Weights of a small GPT-style language model, trained from scratch on English Wikipedia.
Training: a variant of Adam for these matrices, 215M tokens.
MLP neurons of a small language model. Each row is named by its layer, matrix (gate and up: input weights) and neuron, and shows model dimensions 64-159. Each number is 500 + 50 x the weight over its row's rms, rounded and kept within 0 to 999. Numbers have three digits each. A neuron's up and down rows have the sign that makes its largest values positive.
Before each neuron's rows, "fires after" lists the tokens most often just before its 100 highest values on Wikipedia text that the model never trained on.

fires after: "oc", "c", "os", " sc", "otes"
L7.gate213:470471531502454554521441481411503443484550521482488506415423472533555436553480494547478558464532618571540473458571451511486503511514483548466465513388486505429418426470588604511456517482530470496496498385436464408528444607542463500454505558491498532454452523401425462563425527563532509539
L7.up213:597481545452451496483413507478454492471462459541443563517540500461560531514500453467537484561664477598599585446522532420555484554454529570560526460577563502556543455528493547477586433547519491407465513528448453498505505565446486422444535480498403529498515473484502412536413504522414588478

fires after: "om", " com", "em", "ur", "ro", "p"
L6.gate663:530514466471543508460469551446570552583595499445505492457509514473523548537499527500480528500487457486396488408425472481457498500509520491505481537463499475427535542518471448521469530564457489497599457467491503447500441544453505430475598414565613411521476481451469609484500474504537504585
L6.up663:483532490506528484537482598581607504542513489472475624492558462524476542494438492429455526498470523530365534543475461522572535528471503422496449550453439499501531493473483479663552480592505425573543471570591494578515457562458526413521617536402521467516482506424518461666504470517602531548

fires after: " M", " m", " 1", "m"
L9.gate333:501518544475588450465492440528587518478476612444587548480606516612578487486505464416617558498517546523424525460598605446537466562457474472497480461570397480532467546438510584406502524519462450532506498584511527532561504437504531480450520577504415584477650498471463509447466492494449555550
L9.up333:492495516517561558485576514503580532458486529479466552474507450529447554514509501417585502606526515537517538447501436441532475429458485525465490504506514477535507541596441560520504436612549434576560427525466492494478471498545567524532489441486489444374495433509554429547458514537470609630

fires after: " (", " M", " Ch", " In", " Comm"
L4.gate522:561476526488462489484471536565532632542534475510554509557338480550580518478493519534521547492401477471538524506428576492557552449491541482561478504471433451438574504379392559478583483462496452527529602400507480522472446486465516524535463535460478408449583490451528584350484484554429465550
L4.up522:479496470414465487426403543522509395532514526490472481574494481574485527505510408441466473457619479500460581500477570531448545487458455495495409432437468446593508572479470593486589486425499442412450473454579534507506526517485582460456503564539443438499548445494426526570474506437520432410

fires after: "ot", "s", "ens", "os", "als", "otes"
L6.gate412:481473456530533450493492478521516502448501471515531552520533499468545494435455441554537514451477505469525516524431595474549503566491494523528513409471578499510549467429645539537498424410563478485542600461426446562476439530516530535494474527531483526466399575502459502510457539504469463601
L6.up412:624505487557546492538496510485542619474498505532424478507425490545456456482578516582525581473505520479516479472476583450443474541571473563521497513461400504531540471513485516555576450532432457436466453496507516484483496566451550530486563512547555483489528512477470530521453545471419397530

fires after: " Br", " B", " Sw", " w", "w", " bro"
L6.gate427:543505497534454530424492471538446532519507502562446479469573482549569570519527529377519485430476521521490440483456546488385460497465385524521537456428423457492473500512572388510527481448506435505443431513519454542404438481580439504502619525465544453534524485484518498379585474561582519455
L6.up427:513523541431560547522498396428460411568369492487467518485523461526532476567437567549643478552503402506495437443493477479536493446532486407415404506495510408466550514386464559514477578564455502541472507592568516554470450507413449495506509516511511462553438561580543499488511494509500471503

fires after: " I", "I", " le", "ri", "a", " y"
L7.gate588:479518584471561479458560552504577534582595547463612546537464427503462426539553469572626493451482519600471536441520463492506455484474567464527511556520502572473483539502522547437518484517550624485518527506521425522508439373564528492562528552533420494483487594502418562456552518527447472442
L7.up588:458494499538479551518518506449456424548531488551562594492501542515446521438459495456476445529524483504539567519463491483469504359477496508561488520483602511530453572467458517471497563472517599565494568554539446496477509479494418463492414555471478504497544418609429481369581448505510572557

fires after: " T", " Sp", " F", " up", "f", "sp"
L7.gate455:577542460438452437477438500528499589467491483516528504429492571443536421432501526551556495474479393442464479472473492497494458471478462463479449460547410471511354419402539534455485517576525617461556516454457542533442461387593527503463527521478513424517536431502544478591465589484481507530
L7.up455:382503466490499375496477446525533501468515443513550558480545588506500497526482489491454555482474530452565500475371585513441459588583465492498485487506509422573468449412420462431526555495508399482414467424537483537485546540559423436516417439446520528494548430458422641547534526600469579561

fires after: " I", "I", " N", " X", " e", " n"
L7.gate177:489522604570486507549477525524447552497480578457514638590602564529484478423530524493536387465590461477417471460566458485522453496463562459493495543508539563469450544496514541498498536553442556505502435613471506484498487356525438499548570446509467643573532538568581443482477514481491491466
L7.up177:504422428510539537481518516463496550520407581516410490487488540574487480508474507460497512539521487498553502404473429551548464394455468566503407567456471526522487499477515506455564376460487498565527531514557521487529498433427538522493442634511463475505499555546510579466397509466590522411

fires after: "em", "ro", " ro", " Tra", "or"
L7.gate511:494542515566612478491543568502528506523382411458521548406509405513501543445521601437598474455446535423514485441527468516483464479515550529505539547555492501497536492524459472547430560482489537516376485528554491408447436556491457520489611457424530463636460517616497517493495496459543556597
L7.up511:457515504512432563526488436493528544552601411489464538481507563525532495577549454475501603515544611617563515478502500536545478449565524573546407446457478559497491527547502414563466481508614409443530516452577560518577519477509476538611552535477445549449617489508446510513472537496551553594

fires after: " |", " the", ".", " The"
L6.gate84:555488475516423553544425588583533578448465542484502443448509526506551673481558432467560500456554479460466434471455507385515519464498536566460557532541441495508537495437464499474428463546533544490527437515549502508467469476509495528459601512500452512475544576514490520495546515543463492548
L6.up84:510415491517459576443562516525517581539496452414497512523560517588467524482535480469480499498469545502586532539429463554660494502474528473533508468511457540432577459497528473455448509485451484489564540492546580487575457596511476568465470400489519506487546511522521518529478529582561509451

fires after: " f", " F", "f", "p", " P", "F"
L9.gate474:584484488545516493567522441560483466443551450608492492498462525456636439475437498543409556485543469523529541513520518355492562468477580515434471550559437468522479462413506547522386568458498528452427478485482570459482486484449467513463495587503502528504524478519454498585460554462626499516
L9.up474:454501461511443572601578540488470624435482494558531515436492534446493474498517412419497523486524470528532483547455522437558561596471393572506476556460483502514471491486542480513479502548514439541509521557496578424516496447514452507456485507527488471422474377455515537525382504541598483521

fires after: " com", " un", " Z", " de", " re"
L7.gate220:471499530456429540538499546449509539546538429518551567552465391422522444487491533448491576527464396474494466458447518500534501574510546527598495566543496503462457501566531494518476548426500514617645437553530578561525486471596624521491545493564463532500485494530510411421526436369498440462
L7.up220:591643486382448509495511544518478450511478475512505566464517534457533496521479497515507544525440472557515482497454473463396406419538482481451394487423535538499477489596456492578501501559520431463448532453532514506476457544608451536558615541430476453511362412491601474480482508538451498447

fires after: " (", "oc", " re", " de"
L9.gate611:526575494495451507457446533537533581483472383456517490506479507480481455441412565479494472491533479544430600445434531564530504503467456503585525492466547472512449453596495558441569510504542545551429429446555566493477495514441568478519490503522440508516533578575515518509477520474438467453
L9.up611:444563520447516497484509472398517474532556418497489574487421508564524488485539496453525539528488481552507466463510600540456523537571572485507463469442593578556544453511467532492490574448588453493530321617489541600552515545558465510522583478567495407538539456492479483414415458462505427519

fires after: "V", " W", "W", " G", "L", "B"
L6.gate268:463516576501514545520559480533510462547507519525579414511544523550498451587490503470443455401524522483384462457561504502507421489367525482483384573492516533587415461520543503592496554553482557486522471466532443533508425455508575450436507486518513480523540396428469524500395510415532547431
L6.up268:532508404533545549459434512532521520519548564488552537483565440509509496532545551520422521442470464555584499474477511442501523511480578434452546444488474578456533481580448390502445538552550487558430494486530470492581545464475554485494507476483459634493520536505555379593474479479391546536

fires after: "r", " Sch", " Br", "w", " bl", "v"
L6.gate642:589629531549524556533584582540458500567496557518458522520496499424514532541474492493510527475506464524470598470505516479499488583472468463531431516518507524536563533468485529522483507473575523593481532546463434533529484460455584361529428542499504493504526450574442414523497435378410539479
L6.up642:460533496545526431504512524529480515538457373490434481479557495432442479447432441415448587476418606537457518503555482568484524573448543501465412511470616540446412496497518506606472555441431479551643477479365491480564520495423472446506538508467466455439492471437521441466486470618481478476

fires after: " |", " (", "m", " m", "}"
L9.gate548:514588456528509553481472548513495540455510466539524490508430462589525514499586484446562538440516545510439479533511548538450522529381456450491478513453458525473495477480476478502508502607552461539513524481545458445518488434564468426542523539633447481440591484476470554415479489552585517440
L9.up548:582482544506556528465611503512433480441456499453503469441573483563554549451539421481419606472531548474485497471402425462413482537373518517507438488483381509513566502547436539507507514561464445521468471478513458444541510428490494513510535551565469424424497524443531499437565499575550518623

fires after: " C", " F", " S", " Ac", " R", " M"
L4.gate541:453556491399523434599512435451443506534447527526361362461445471545430529570519466442521465443480495490495449477482507478467444465487556518592529393503419467549563357484581510466487533378481446427480478458541542520499488504541417521517425506456553494509472489442459455462497510558493478559
L4.up541:459580537509493514558405524506466513487558534447390434523432482541431553526496428495503572482463590461492422444435493583523519440514540540474562483511481564438512500493487519419416494483498462508450472462553524431479504378503548400567407478474560506487559505458495450444504433380545624450

fires after: "r", " V", " Br", "im", " R"
L7.gate156:462475570551531559439529463434508496530482462485435478384439549492480475616557490397572567501607552550437562522594547599546548546537508518470578594501479594588508549440516547624485539497435469563441424419526528537550447478474550478587526502488503567458627535571404441464545562439484524469
L7.up156:511589464472420534478498460488445569549458469522569479472431585470529504529457508513515536508464505592405520442557489515538551570531403481459521451518518528494496482465486686538454531497472506610543494530476471596461486559450567497542548545471540541561478519481577478448552478465551473462

fires after: " w", " W", " R", " S", " Br", "W"
L6.gate661:519515535462538545470496446464543461583475420552465508457467466472460550493543531427492479371524537455462598420522546509536477527437478573451497492564516579591490500534581514465477514497472483472569488431533411555576456534556497485461501401486556524456487432552519491475541461480464476455
L6.up661:444380504511535575497509520505424485490496540517542422552500525485476443558490523489505606521449456493488443458539519563541560481508534460476445565538446563479407500523503531464461467527545555585450506560591531528481531481433546491455446557460551478540527506591469449483527548415565519425

fires after: " Wh", "w", "ing", "ow", " W", "ay"
L7.gate370:535516550484515498465513442464451354519466565573494421550436534467506514518503491491563512496495503446424510454487494440451441500490504553450522561504601451565513482602487450508451515525375476485444472422431559499556443424483466588567533494484577486420487533519472523512491561592485480484
L7.up370:469503516578519427384454527499444492430497519487532456577493440460490613500543525463541509462527519466545550502414487512544468439510483496513536571446507516473534438468405498437510467533528417452487463523473488501478469428540484461429463498531432526598442460466467469399557480447464551517

fires after: ",", " 1,", " 2,", " 4,", "6", "4"
L9.gate340:461499538450518398476537542422479455457459474483552485546532521477454486500611420525566506490515500443449477486465576558527411538524558507571485516432571539530513543435516439523453509491475514432420540540503548412520472575602397496474443414586447454510551586591563487463389543486536446423
L9.up340:498470509494555504428533469501541583474470487620634468492485546475535433504577464508550447482504486500480515535513555517522520383487509616629495522392455436482452481518482492470618475529523532499477445484541501540598480511470501474570512533507496487503433468412528483591529486505413420403

fires after: " wh", "w", " Mad", "b", "ow", "ind"
L7.gate100:431486513508484473463510534508578473516548477430496413455489473484427517497461536426476526540566407448493486433436451496486498493530580437468620524475509430486511503506459533480519567550471428495556492537423461560598537428432498529495486515458567471558459609464529527404618517483567453577
L7.up100:400511500497473453495556582540437435482469507469506466430490580409520544469552412474601507486448421495442471448445518458470538510481462551551429509516470460471443540489490495520543546488423438499541475585530462510557477458519517376480505498490442526555500506480468427471560491522533473451

fires after: " G", " L", " Sl", "l", "on", " |"
L7.gate541:535467523569526493523470527515498510631430524503460500536491555508518598453576576548495362467616484488508518439480493478519532500508533506467555526508540506463480392511484521568488511500492535507472461467523542499460483564565548409463477561507512505478480494475540419505552502628557583443
L7.up541:426452512542493522467522545487511522497499484517505570662421518480566562548507539399503525446491572492489450488516548527567479560502590568478538604521526499446505542528577536348476513545571567571614475480585489453523479556518478458416486474478532559440567483404592525509578495509517505577

fires after: " M", " N", " C", "m", " G", " D"
L4.gate377:525476591476520507481493494470514500526464576466437496607450524637553517623488503507446540520426493551512478562488493533540531442503549470525411513558551436507530577490532456419554476380463407573487464398491560509430519497477544454481571520438581455490611480479427478471508483498588483403
L4.up377:414483555490475437541432425452511549547473457479406457474540443561608553596471500392437472518504556489547498507491517489520512383493463489555382414464488479477396431533496502512553429433439455466508454477522513551545514449540502441580570534528575478518527446439453460529510481502439478377

fires after: " |"
L6.gate576:423487484590453540478497524511505466568562482400479481572544530546500425453518449602651476493549518584537454509519574443588470502514619459460458547604541508464543506462551532454451540556509532472586537471523545478411508512584586544419517530508507538459483471499500442541552554527474535537
L6.up576:505483578509537546435502600503580517488571435474500462515569514475490522432519505609546475431458533560507521526534535488492474481461515591454484460465483544493540514398522481485489519565525557486453462506518469477452444543564568505377537516427504500432508523578515505514572533467484556477

fires after: "6", "7", "4", "9", ",", "2"
L6.gate448:533484439478510461562528549473422534614497459548516605588504453464550548427607446549447567408487433429497548405421466528482475523470545514520450531520517440464522506428532540537531460465475540517532482506493384493570497544611581489492447511508454498475494562531507467557537489413513476417
L6.up448:471534459625467529499521490601531520546439490569556464597491499438492463482511451547505462489539451417469497521538461488520480448418606618587437499541506508470531486548479476495430536596585496424538433599497528522495529554554547491427454476545519514452475382530516428545474466465425499524